config.toml
hidden_size = 320
head_dim = 64
positions = "rope"
qk_norm = true
bias = "none"
parallel_block = true
optimizer = "muon_variant"
lr_mult_o = 4.0
lr_mult_down = 1.5
beta1 = 0.95
warmup_steps = 146
max_seq_len = 512
doc_mask = true
MLP neurons of a small language model. Each row is named by its layer, matrix (up: input weights; down: output weights) and neuron, and shows model dimensions 256-319. Each number is 128 + 32 x the weight over its row's rms, rounded and kept within 0 to 255.
After each neuron's rows is what it responds to, as a language model described it from the Wikipedia text at the highest values.

L3.up629 [ 93 133 139 135  57  92 110 168 168  99 134 131  96 106 107 155 172 106 104 174 104 174 162 118 139 113 135 138 117  82 117 115 193 131  91 147 105 181 115 106 173 214  86  87  99 123 106  80 101  91 153 193 116 124 123 123 128  78  81 127 149 145 169 161]
L3.down629 [160  78 155 150 167  61  93  87 101 164 137 181 137 124 142  94 135 198 132 145 111 110 129  82 133 119 136  77 106 116 131 141  77  68 162 154 148  97 184 220 144  90 128 173 100 114 146 114 129  84  76 163  76  35 135 166 123 151  85 131 170 140 118 102]
Past participle endings. Past-tense or passive verb endings like -ed, -d, -ated, plus "to" in "referred to", usually before by, with, as or in.

L4.up115 [116  99  88 194 153 126 125 113 105 162 198 104 114 112 107 169  92 154 139 138 142 130 125 172 147 139 180 144 127 118 117 122  89  76 145  98  90 136 121 113 122 124 241 138  92 115 141 130 120 133 165  73 147 105 100 116 141 137 121 142 122 153 132 120]
L4.down115 [113 183 106 113 163  72 160 118 135 145 134 107  85 201 132 184 123 177 121 163 115 142 211 168 193 112 128 167 152 115 156  73 152 146 123  95 140 165  54 131 156 111 171  93 113  64 167  89 116 133  97  91 106 103 150 124 150 135 159 128 108 115 161  77]
Wiki heading closing equals. The first = of the closing == after wiki section titles like Geography, Career, History; weaker on New in place names and number digits.

L4.up1074 [ 98 104 173 136  62 145 155 144 105  92 125 113 137 166  76 108 188 178  56  92 110 109 139 133 186 106 204 175 102 149 123 144 105 164 124  73  97 110 126  48 160 127 126 106 133 149 148 155 161 151  93  99 159 155 124  94 119 118 167  97  40 159 153 120]
L4.down1074 [154 108 163 153 137 135 129 152 174 161  98 135 143 155 159 110 129 190 119 173 128 104 150 133  90 128 180 138 101 203 125 137 135  92  90 141 155 116 116 117  98 134 122  85 130  95  98 116  78 132 131 158 110 123 143 109 122 185 157 136 160 151 112 168]
Word-start "rest" and verb stems. Opening or middle pieces of multi-token words, above all "rest" in restored, restraining and restrictions, plus stems like prep(aring), rel-ea(sing), continu(ing).

L4.up496 [ 54 121 147 147  95 113 131 107 151 167 127 130 116 102 118 213 152 135 118 101 151 176 133 160 178 143  68 167 140  98 155 102  96 131 153 141  83 126  74  50 138 105 124 137  80 160 141 122 157 154 194  83 183 148 153 180 102 151 136 172 153 100 153  81]
L4.down496 [158 135 113  84 128  30 101 151  93 137 132 107 146 141 102 147 153  69 168  98 153 137 126 128 149 143 172 182 156  90 145  77 159 148 130 148  95 170 159 116 124 106 134  80 167 133 128 163 147 119 140 151 126 170 100 137  86 136 177 137 108 140 127  90]
Name-completing final pieces. Final subword piece that completes a split proper noun or acronym, such as Moroc-co, Nepa-l, HU-D, PD-F, the closing period of U.S.

L3.up1074 [ 95 130 138  93 119 147 133 143 187 139  73  89 129 133 105 158 154 164 163 117 111 133 161 138 171  98 136 134  74 172 110 122 179 112 158 121 110 203  44  53 110 123  66 113  96 115 145 115 123 150 154  89 191 128 105 205 121 120 110 152 120  96 122  53]
L3.down1074 [125 174 125 180 150  31 118 143 139 149 181 120 128 122 133 121 126 157 125 182 148 190  98 160 141 193 144 159 110  46 150 117 144 124 104 109 133 160  52 123 101 132 101 121 167 128 124 179 163  67 136 139 160 154  72 101 133 139 134 118 134  98 129 103]
Place-name word endings. Final word-piece that completes a multi-token proper noun, mostly places and nationality adjectives, e.g. Punja-b, Wars-aw, Ky-iv, Moldo-van.

L3.up738 [134 184 102  27 148 124  75 120 143 165 119 124 101  87 139 101 132 152  69  75 168 103 150 122 141 142 132 131 131  94 141 135 129 109 155  87 107 106 160  48  95 122 133 150 191 140 129 127 166 102  74 144  98 128 185 172 137 161 119 141 178  87 100 168]
L3.down738 [138  92 114 141 110  80 108 159 138 142 174 157 131 198 124 144 147  57 133  99  94 106 197 128 152  53 130 113 129 138 119 112 153 119 106 115 147  83  95 141 121 165 166 118 113 130  34  60 145 130 166 122 156 108 107 134 118 139 148 186 111 123 104 144]
Clause-linking words. Subordinating words opening a clause mid-sentence, often after a comma: where, as, which, when, how; also middle pieces of proper names (Di-gg-le, L-iving-ston).

L4.up138 [ 97  45 137 141 123 133 110  76 136 137 117 119 135  95 108 162 148  84 136 141 106 158 179  93 113 126 131 160 165 111 175 177 170 115 120 106  84 168  82 129 160 132 138  61 142 146  95 129  96 163  88 151 144 114 103 112 152 138 116  66 165 122 131 125]
L4.down138 [144 113 181 138  43 126 123 145 109 143 113 119 139 111 112 121 176  98  82 104 133 127 130 117 129 132 146 127 144 163 114 142 161 163 130 113 199 137 108 144 176  88  65 121 160 149 117 136  64 127 104 112 185 124  79 108 128 153 112  92 181 130 114 174]
Opening quote marks. Opening quotation marks and similar delimiters before a quoted title, term or phrase, e.g. known as "architectural, the sun 'rising', wrote: "; also colons, brackets, dashes.

L5.up864 [152  67 130  92 135 126 124 137 148 177 167 123 220 148 103 100 136 136  62 115 127 133 208 194 160 138 148 159 114 148 136 150 108 136  57 156  90  89 173 162 125 109 145 108 137 132 127 140 117 124 133 154 108 117 129 114 133  79 117 160 139 101 113 144]
L5.down864 [ 98 148 127  94 131  90 187 151 134 171 122 115  70 121 118 161 161  62 114 159 136 124 154  58  99  98  46 138 177 148 140 119 154 152 145 140 148 146 118 151 125 162 145 186 135 118 127 105 120 140  90 143 138 150 186 165 174 164 148 130 150 142  99 114]
Mid-word pieces and possessives. Inner or late subword pieces of long, often foreign proper names and words (He-sy-chius, Mason-ic, Peven-si-e), plus possessive s after apostrophes and decimal points inside numbers.

L4.up1242 [133 137 157 145 119 140  98  78 153 105 194 133 125 114  79 126 146  99 152 152 141 146 120  55 188  81 127 161 142 122 120 187 158  90  93 149  76 140 144 108 180 127 121 133  89 144 102 125 131 112 122 157 142 201 138 212 120 126 134 179 187  88 142  63]
L4.down1242 [161 118 161 175  86  67 126  98 147 132 149 124 174 163 143 141 145  96 166 129 163 128 128 146 138  89 119 117 152 136  97 101  87  67 118 139 144 126 152 111 129 105 139  56 112 148 123 199  71  88  67  80  86 139 116 134  93 156 118 137 123 131 108 107]
Adjective-completing suffixes. Final word pieces that complete an adjective or modifier placed before a noun, such as exception-al, mediev-al, tempora-ry, resident-ial; also the possessive 's in Children's.

L3.up283 [100 127  97  99 137 116 156 137 118 137 170  95 129 109 124  89 172 160 176 126  76 134 125 123 115  56 133  81 117 146 119 117 195 158 110 176 165 111 150 135 118 162 138 194 133 150 151 116 104 143 155  67  96  80 124 182 125 196 111 146 163 108 170  85]
L3.down283 [103  71 219  78 171 102 141 122 111 160 156 102 114 181 128 115 116 137 113 118 117 179  78 178 136 110  91 210 169 150 114 136 128 138 109 142 122 143 144 112 134 123 101 157 100 149 154 137 130 150 202 148  85 116 138 156 121 101 198 156 164 141 113 125]
Mid-word fragments, table dashes. Inner pieces of split words, mostly names (Sho-re-ham, Ti-lla-mook, Go-me-z), plus dashes in Markdown table rows and verbs like is, are, were after a subject.

L5.up596 [132 141 162 119 101 107 102 137 119 187 181 128 150 119 163 152  83  70 188 130 120  87 133 179 104 192 152 102 181 103 102 120  79 131 127 110 185 141 176 114 125 152 125 172  70 102 142 170 111 112 186 115 114 101 132  74  90 128 155 142 124 131 200 125]
L5.down596 [100 100 159  94 115 140 125 125 130 121 164 154 108 113 102  86  93 158 177 161 152 134 151 143  98 198  85  96 147 133 174 154 194 120 138 148 161 174 148 165  71 129  52 138 183 176  91 147 111  95 106 121 116 159   1 168 140  85 148  84 153  71 106 149]
Table and measurement punctuation. Punctuation inside numbers and unit conversions in tables and infoboxes, such as the 0.83 decimal point, the 1,243 comma, ( before 213 ft, and dashes in |---| rows; weaker on scattered word-pieces.

L5.up1081 [135 153 163 138 134 127 155  91  86  66 154 141 120 123 111 142 152 150 126 107 120 153 124  95 148 129 120 132 106 182  94 101  96  99 110  97 102 140 103 107  91 138 165 149 130 140 158 129 107 127 120  92 137 130 128 128 125 110 145 152 160 114 141 135]
L5.down1081 [102 139 110 139 144  99  77 106 142 134  96 117 145 104  95 218 184 136 104 152 149 109  90 126 154 131 159 142 113  98 109 126 142 105 197 111 178  98 155 152  74 102 144 173 172 164 137 138 112 108 105 139 128 149 107 181 178 123  68 107 216 154 133 130]
Markup and field delimiters. Delimiter tokens closing a field or heading in structured text, such as = in ===History===, table cell pipes, and semicolons or commas in lists.

L5.up654 [126 127  99  94 140 161  97 134 146 127 107 114 130 143 147 108 151 149 137 142 112 179 108 111 163 183 122  68 120  98 207  98 136 126 161 160 104 107  97  84 145 133 100 143 105 129  72 122 142 142 126 131 166 218 163 136 120 180 103 129 114  78 171 127]
L5.down654 [106 157  94 156 117  92 147 110 114 165 170 129 157 171 157 134 181  83 101  95 155 137 160  79 103 158 155 200 143 132  90 196 137 129 128 125  70 204  83 170 159  75 121 115 141 132 171 122 109 176 149 131 167 128 119  94 158 112 161 165 156 167 125 113]
Word-final subword pieces. Final word-piece that completes a multi-token word, often a place or proper name before a comma or table bar, e.g. Beiji-ng, Indianapo-lis, Kobaya-shi.

L4.up941 [ 83 119 173 150 149 174 140 129 199 175 181 144 147 139  94 200 100 159  99 109 200 124  86 190 168  70 178 147 119 190 137 156  93 182 133 129 129 111 167 120 134 115 164 106 139 135 135 168 142 157 134  98 146  89 115 101 122 149 116 134 133  98 104 151]
L4.down941 [132 159 138 138  66 165 137 117 135  64 127 109 194 103  73 101 120 180 117 143 134 178  91 110 118 156  39  87 101 150 161 112  89 100 139 127 164  99 111  65 186 159 143 101 165 156 108 166 190  98 112 148 140  98 123  96 143 140 127 129 160 158 141 129]
Mid-word name syllables. Interior word-piece syllables, mostly vowel-ending like go, ta, ana, lla, inside proper names in tables and lists (Hu-go, Yu-go-slavia, Maximi-lia-n).

L5.up73 [ 86 117 145 164 119 116 199 116 107 220 107 123 141 117 117 148 184 146 146  88 137 178 138 141 136 110 164 107 167 130 155 141  24  61 197  82 184 134 117 135 135  96  97 117 118 134  54 147 138 149 126 123 147 128  69  85 162 161 116  75 147 167 106 116]
L5.down73 [116 111 136 149 123 104 162 104 113 146 118 197 124  81 129 160  98  95 128 109 116 151 149  78 102 182 185  64 218  97 109 179  89 114 160 116 137  60 164 125 141 160 155 161  74 171 116 144 107 147  98  85 101 146  69 113 114 155 139 144 212 129 169 149]
Word-initial verb fragments. First sub-word piece of a longer word, usually a verb in narrative prose, such as prep(ared), rep(ulsed), spe(nding), exp(ire), conf(used).

L5.up1214 [ 55 130  96 178  82 115  86 140 150 146 137 206  91 112  78 113 127 141 131 149  84  87 137 146 132  57 156 167  79 121 169 120 132 119 156  94 161 161 173 177 125 138 139 183 119 135  93  46 121 188 106  98 149 139 106 131 138 126  77 135 108  87 149 142]
L5.down1214 [155  93  85  90 169  86 117 109  99 113 112 109  98 142 153  90 121 128 135 109 113 141  79 117 137 140 127 117 111 115 106 116 138  89 105 135 140 153  99 134 155 124 151 133  86 138 140 145 141 148 168 143 133 139 193 113 110  96 126 153  96 129 149 177]
Mid-word subword fragments. Short subword pieces in the middle of a word split into several tokens, in names and common words, such as incorp-ora-ting, reg-ula-tor, inn-ova-tive.

L4.up750 [142 127 145 183  99 118 100 111 131 112 174 100 144  78 115 111 168 131 111 131 126  82  83  71 164 151 122  91 152 111 138 114 159 144 137 104 104 170 102  84 128 188 143 135 114 186 142  98  69 162 205 116 106 143 178 133 144 139 127 111 168 190 139 135]
L4.down750 [ 88  83 120 136 135 108 160 188  80 154  99 195 144  96  73 148 120  88 146 110 141 178 145 115 150 109 165 148 110 122 159 161 118 108 138 121  98 112 138 151 168 111 141 153 168 131  78 159 164 102 104  70 145 119 137 158  78 160 151 108 109 133 153  79]
Final word-completing pieces. Final subword pieces that finish a common word split into parts, often nouns, such as rid-ge, mortga-ge, cow-ry, bir-ch, Bl-ade.

L5.up867 [146 134 152 128 144 169 110 126 203 173  86 103 161 112 125  95 152 149 146 182 108 131 106  95  98 111 145 209 124 125  70 109 121 156 116  85 153 127  88 104  38 125 153 160 152 115  71 102  62 199 153 114 122 121 140 141  92 167 152 105 105  93 121 138]
L5.down867 [140 116 140 143 176 151  99 128 162 102 177 131  98 185 168 156 100  94 105 161 115 159 123  90  81 140  62  78 186 145 149 127 123 124 122 120 149 112 140 120 119 180  89  72 125 128 110 130 124 113 140 109 102 131 149 126 120 152 145 125 127  99 172 108]
Table pipes, word-start fragments. Mainly the | cell separator in Wikipedia tables of election results, league standings and squads, often right after a number or after Swing; also first pieces of split words such as bo(ld), be(gin), conc(lusion).

L3.up547 [132  68 129  84  93  79 130 134 108  91 133  84 131 117 148 143 162 128  57 130 128 123  80  80 135 115 112 119 139 152 127 113 100 158  95  97 107 109 157 118 171 139 150 157  83 133 173  90 124  77 115 135 127 158 102 192 162 125  88  75  89 126 168 114]
L3.down547 [126 121  93 154 255  84 124 130 111 125 135  78 234 104 113 159 138 131 165 130 119 139 174 131 120 154 109 150 129 143  93  78  90  97 169 160 150  95 103 120  38 116 118 113 111  79  94 109 109 135 138 147  91 130 109 151 129 114 216 123 137 164 111 178]
Mid-word subword fragments. Short word-piece fragments in the middle of longer words split into several tokens, such as ll in mollusc, ist in Pleistocene, l in behalf.

L5.up819 [128 110 109 119 103 162 136 143  96 137 183  99 107 156 133 136 122 134 158 135 177 117 127 139 117  74  94 102 114 117 167 142 114 133 170 126 102  96 119 120 138 108 146 130 110 175 165 107  71  73 174  94 145  92 117 162  78 139 114 114 163 119  96 141]
L5.down819 [ 79 203  74 153 156  82 119 124 115 153 164 154 119 151 172 147 119 106 150  99 110 173 118 151  84 139 208  97 116 108 133  98 126 134 139 129 148 146  46 133  66  90 151 129 116 100 127 100 145  82 123 154 150 122  97 150 113 120  79 104 101 141 148 159]
Word-completing noun pieces. Final word pieces that finish a split noun, such as grie-f, bab-y, Portra-it, Gul-f, irrig-ation, usually followed by of or punctuation; also a few whole nouns like part, population, life.

L3.up815 [162 162 118 126 128 128 168 128 153 144  73 123 176 182 156 137 120 173 130 167 116 121 153  78 108 123 141 162 138 134 185 175 131 162 127 149 129 176 100 109 158 113 158 112 158 114 153  97 151 156  89 111 188 111 152 117 167  62 146  87 150 136 132 123]
L3.down815 [ 71  83 113  87 155  70 160  83  81 197 141 126  94 179 132 149 165 189 164 129 115 132 123 137 126 146 170  60 103 124 150 142  54 127 196 153  85 140 140 127  53 159 122 131 134 134 140 125 119 106 124 160 162 104  96 125 172 116  88 128  81 134  76  96]
Hyphens inside compounds. Hyphen tokens joining compound words (self-defense, well-known, quarter-final, one-day), plus dashes in markdown table rules and digits in score/date ranges.

L4.up1248 [ 68  60 160 152  70 128  99 155 100 152 100  94 102 116 141 142 169 100 144 176  82  57 152 122  59  99 147 110 143 142 132 104 117 127 167 122 146 118 120 189 157 169 118  81 144 133 160 150 139 131 123 112 175 173 159  82  76  87 139 135  81 120  85 121]
L4.down1248 [128 123 134 128 106 149 143 160 113 147 120 128 120 124 118 138  70  98 131 141 145 143 172 172  52  91 185 101 149 102 106 132 161 140 160 103  76  72  96 127 212  88 140 140 159 118 170 147 121 120 183 150 107 147 164  94 163 140 137  87 161  82  53 140]
Mid-word subword pieces. Word-internal fragments in the middle of a compound or name, such as qu in earthquake and headquartered, B in PowerBook, cl in Strathclyde.

L4.up896 [142 148 105 121  73  59 138  88 172 153 153 138 117 146 134 161  98 120  83 145 180 130  68 114 116 135  94 160 148 151 130 148 155 135 137  85  97  79 143 145 107 107 136 155 116 117 190 126 136 144 106 162 143  97 143 135 134 117 120 151 105 133 177 133]
L4.down896 [164 126 111 119 115 142 103  68 118  91 103 152 152 160 164 206 110 127  58 106 135 120 195 118 116 104 100 139 103 146 161  69 161 153 150 119 150 113  92 156 165 143 126 130  95 180  99 148  96 115  60 139 158 145 125 133 137 129 133  96 124 137 102 128]
Word-final pieces in names. Final subword pieces ending proper names and titles, often plural or possessive s, plus Black or White starting names: Knights, Queen's, Black Sea.

L4.up257 [115  96 217 164 119 112 191 136  74 118 168 130 202 106  80  69 125 143 139  96 130 164 152 180 140 170 140 158 139 163 126  93 173 125 143  88 116  71  86 160 109 133 139 131 155 144 103 132 117 155 132  94 160 122  91 137 135  92 128 120 123 122 115 146]
L4.down257 [124 123  43  65  83 178 118  84 142 148 100 127 115 115 146 178 109  61 112 178 106 108 157 117 155 147 107 111 149 173 146 166 159 172 133  94 118 149 159 171 167 133 113 149 110  69 124 152 143 157 110 125 151 156 151 111  93 137 113  70 127  98 152 165]
Mid-word fragments and year dashes. Interior word pieces of split words (prop-ort-ional, concur-ren-tly, opp-ort-unities) and en dashes joining year ranges, such as 1974–75.

L3.up1153 [129  76  65 109  94 132 151 124 131 182 168 214 124 127 156 111 160 142 100 160  62 126 105 148 141 155 121 125 213  67 127 151  97 114 109 103  99  83 154 140 105 159 161 138  90  89  67 161 145 167  80 114  91 131 126 111 201 111  99  86 129 130 155 110]
L3.down1153 [115 156 137 138 140 108 162 120 152 127 130 179 130 173 135 126 117 166  97 124 136 173 127 150 144 154 146  84  48 127  64  39 158 198 112 128 134 162 135  95 108 180 149  97 124 157 129 160 149 170  93 159 129  96 176 137 132 143 170 118 129 129 132 136]
Mid-word subword fragments. Middle pieces of words split into several tokens, mostly vowel-ending fragments followed by a suffix, e.g. up-ris-ing, Sh-iva, Scand-ina-vian, sol-ita-ire.

L5.up1087 [109 180 146 137 107 143 109 109 174  89 187 179 119 122 120  92 147 136 153 119 143 157 180  82 111 161 184 127 161 124 122  89 161  71 147 114 163 149 112 119  97 131 119  76 114 136  89 158 117 126 186 132 131 125 134 202  69 129  78  91 155 121 152 157]
L5.down1087 [ 88 108 120 185 111  84 147 171 105 132 102 105 157 136 166 133 195 148 102 120 163 146 104 161 101 134 173 119 144 130 110 123 155 148  83 123 160  88 155  96 154 163 172  86 181 102 138 107 123  78 132  60 132 137  94 145 154 122 154  75 181 177 113 172]
Openers and mid-word pieces. Opening parentheses and quote marks after a phrase or colon (as "terse", authors: (four); contraction apostrophes (can't); fragments inside names like Quwwatli, Sowmya.

L4.up4 [167 157 146  91 148 133 138 127 173 106 121 134 122 185 175  88 119 175 137 127 111  94 169 130 138 207  85 114 156 153 116 175 141 117 131  64 118 185 147 109 221 135 127  69 143 100 122 149  88 141  94  86 119  79 129 188 178 114  84 129 107 138  83 144]
L4.down4 [107  83 102 105 139 136 120 128 114 151 115 145 118  98 101 172 170 138 117 130 131 146 119 164 102  95 135  84  65  80 128  86 112 164 114 236 168 123 175 164  33  98 130 130 144 145  95 133 124 129 148 201 159 174 125  67 114 150 143 115 168 122  97 100]
Stats table labels. Tokens that close a label or cell in statistics tables and infoboxes, such as table pipes, Total, km, yards, and Town in club names.

L5.up584 [115  88 159  98 137 158 151 185 133  86 130 161 136 123 152 153 107 137 138 159 154  83 136 130  92  93 113 117 125 129 116  97 125 120 154  97 153 101  91 147 115 202  95 140 131  97 183  78 151 110 170 122 102 159 100  73 184 136  74 118 164 168 166  95]
L5.down584 [133 107 109 127  83 143 107 164 142 197 147 127 104 138 106 131 132 143  78 101 194 136 154 135 138 139 131 165 146 108 150 113 180 194 115  97 146 170 168  49  85  95 146  94 151  99 147 145 118 129 130 145 152  20 168 116 192 102 141 102 129 145 135 127]
Mid-compound word pieces. Fires on tokens inside a multi-part name or compound: hyphens (Mercedes-Benz, kick-offs), capital letter pieces (triple-A, AHL), and mid-word fragments (supergroup).

L5.up906 [161 131 120 125 115  86  94 132 187 151 117 162 135 124  79 129 177 133 131 158 172 151 125 123 189 132 158 122 143  94 115  72 118 104 113 106 135 189  88 116 173  62 125 129 105 124  76 142 186 147 152  63 110 112 177 147 122 100 194  97 124 115  90  95]
L5.down906 [ 67  95 139 130  69 116 125 157 100 177 122  71  95 126 126 152  98 193 201 174 157 120 126 129 136  99 105 106 148 135 102 147 113  78 146 113 114  85 188 128 171 133 104 135 114 101 125 182  70  89 109 191 123 122 126 155  43  70  79 119 118 170 152 108]
Word-completing suffix pieces. Final suffix pieces that finish a word split into subword tokens, such as -d, -ed, -ly, -al, -ic, -ical and -able (file-d, leisure-ly, philosoph-ical, non-approv-able).

L3.up1155 [108 137  28 117 134 178 148 137 151 122 174 127 130 127 140 170 119 151  99  99  98 182 119 140 111 127  99 116  91 178 107 133 127  55  87 128 109 155 165 170 133 176 130  98  86 159 160 167  68  91  98 119 161  78 112 134 103 155  81 129 101 142  86  99]
L3.down1155 [139 187 117 129 129 178 110 132  82 130 126 118 133 132  72  83 163 188 114 206 169 135 151 105 138  87 167 183 138 129 135 122 120  84 121 132 111 129  97 121  54 129 152 151 140 148 198 169 107 133 131  89 139 105 116 167 137 112  85 149 127 144 100 119]
Markup delimiters after entries. Delimiter and punctuation tokens that close a name, heading or list item in wiki markup, such as the = after "= Title", table-cell bars, list dashes and final periods.

L4.up859 [168  93 182 135 162 106  70 105 169 107 150 116 139 144 128 204 113 146 172 131 131 128 108 132  85  74 142 142 141 179 119 136 124 137 189 100 130  88 142 128 123 126 189 153 167  96  86 183  52 185 101 145 139 118  85 145 129 119 170 126 109  97 112 126]
L4.down859 [140 123 126 143 203  92  86 126 170 137 142 111 134 112 111 159 114 164 144 128 109 163 112 125 127  77 156 126 161 146 129 188 138 159 149 111 133 122 126 128 127 111 111 136 144 121 121 135 125  66 128 116 135  93  80 153 139  85  79 151 126 108 133 138]
Clause-opening words. Words opening a new sentence or clause before its main subject, often in narrative prose: sentence-initial On, As, Because, Even, commas and "that" after said/noted.

L5.up354 [132  64 204 165 105 182 136 143 109  78 156 116 126 108  67 112 114 160 122 129 143 129  86  93 159 111 109  94  96 193 139 133 165 156 157 120 116 105 128 124  96 144 145 123 127  86 143 147 135  94  89  80 143 139 147 118 127  95 120 160  78 135 108 141]
L5.down354 [106 150 173 164 121 129 152  67 156 104  62 194 155 108 145 116 144 142 110 152 194 183 106 111 143  95 125 155 131 136 132  75  87  55 114 131 183  93 147 138  98  69 138 146 127 141 122  79 145 165 122 144 117 164 164 168 172 102 145 175 199  90 134 187]
Mid-word subword fragments. Short word pieces in the middle of a longer word split into several tokens, in any topic, such as era-di-cate, diagn-os-is, unani-mo-us.

L3.up925 [ 96 138 167 118 119 173 149 105 142 162  90 135  81  92 154 140 175 127  90 185 124 162 135 116 102 129 169 142 102  98 145 159 133 122 142 128 106 114  90 125  81 163 115  74 108  83 146 108  32 209 113 115 129  94 112 145 115  91 118  99 141 123 107 122]
L3.down925 [100 130  96 132  65 168 141 177  87  99  84  87 112 204 108 118 137 133 176 120 161  63 141  60 101 174 130 176 150  58 121 149 157 144 167 116 126 138 114  92 124 114 108 127  98 142 111 138 102 160 135 119 119  91 126 141  82 131 187 147 128 171 130 144]
Mid-word subword fragments. Non-final pieces inside longer words split into several tokens, such as conce(rns), disc-lo-(sures), el-imi-(nate), and rev(olver), in varied prose.

L4.up987 [ 83 118 122 164 184 151 115  73 152 105 213  78 164 134 176 129 181 107  86 107 125 137  96 137 128 150 135 148  80 103  86 175 157 132 145 151 125 152 107 101  57 171 131  83 128 133  78 155  79 163  95 147 132 142 125 115 157  95 198  67 169  75 174 113]
L4.down987 [149 152 138 152 133 115 174 137 141 174 166 131 148 144 113 121 102 142 138 166 125 107 195 156 129 149 152 161 138 109 165 145 129 161  52 185 114 143 222 157 151 138 158 163 155 102 142  98 135 100  71 164 127 152  97 149  89 138 108 121 115 104  81 154]
Mid-word fragments, table dashes. Middle pieces of split words (intelli·gen·ce, uncere·mon·iously, cat·ches, sur·ren·der), plus dashes in Markdown table separator rows and colons in times like 3:39.

L5.up879 [ 68 136 189 161 147 130  88 118 147 122 155 183 114 127 111 112 144 109  88 103 104 178 193 175 107 121 128 176 140 125 145 132 123  77 187 120  86 127 141 144 212 198 162 100 122 165 133 163  89  84 158 141  84  64 165 118 103  94  77 139 159 127 108 177]
L5.down879 [133 134 151  71 121  99 146 122 126 132 128 124 108  76 153 135 125 128 140 129 150 113 150 140  86 127 129  61 138 175 135 130 131 208  87 111  98 131 139 129 104 111 125 134 131 122 102  67 171 162 113  90 150 136 107 126  78 169 174 178  84 130 137 169]
Clause-linking connectives. Commas and connectives such as where, as, when, however, still and so that open a new clause, usually before the or a pronoun.

L3.up1013 [141  84 200 162   1 159 132 114  97 183  89 145  71  82 106 134 134 140 117 163 153 148 100 110 114 102 132 150 156 104 163 167  74  90 171 143 109 183  97  99 195 113 117  72 120  87  84 146 118 144 152 150  71 156 141 160 139 109 139  95 129 137 151 151]
L3.down1013 [123  85 146 131 124 140 134 150 138  85 124 141  83 102 172 126 179 108 138 134 161 203 170 124 166 154 141  99  47 124  95 159 168 140 189  68 168 129 140  86 131 132 130 112 138  44 179  96 113  81 109 131 104 141 150 149  92 116 122  60 160 150 157 158]
Opening quotes and heading starts. Opening quotation marks beginning a quoted name, nickname, or title (Margaret "Peggy", "Superstar), plus first capital letters of headings or paragraphs (==Honours, ==Mixed).

L3.up1209 [ 60 126 159  89 134  66 140  75 149 167  94 152 132  99 194  75 154 180 140 138 112  91 139  73 136 111 139 131 105 147  74 165  87 151 119 170 130 141 123  75 123  99 141 138 176  84  95 179 114 170  73 161 121 179 151 134 160  44 152 179 177 172 160 157]
L3.down1209 [142 131 167 146 128  85 104 136 134 140 136  94 156 161 151 142 113 104  95 142 187 176 152 163 125 103 153 158 118 139 173 123 203  65 122 113 159  73 105 140 116 193 144  82  41 159 189 106 101 198 114 139 147 147 109  64 173 114 107  94  58 118 109 139]
Mid-word subword pieces. Fires on short word-piece tokens inside longer words, mostly rare names and technical terms, e.g. He-li-pads, Alfo-ns-o, Ragg-ed-y.

L3.up833 [ 93  84 153  91 136 128 192 168  76 163 154 153 142  18 100 157 128 109 116 144 128 153 110 112 200 232 149 150  90 139  95  93 115 103 207 181 165 112 161 131 163 163 149 104  60 168  62 132 169 144 184 106  74  94 164 143 131 140 146 157  79  91 126 110]
L3.down833 [196 112  84 141 164 112  90 140  40 130 163 103 105 154 147 181 128 105 183  85 119  74  89  98 198  94 144 120 118 149 120 152 166 100 209 121 157 172 124  91 130  85 122 151 115 188 112 118 141 103 114 144 150 136 114 117 135 138 118 147 126 131 144 100]
Mid-word completion fragments. Second word pieces that complete a common English word split after a short opening fragment, such as so+ul, bre+ast, me+at, he+ave(nly), across varied topics.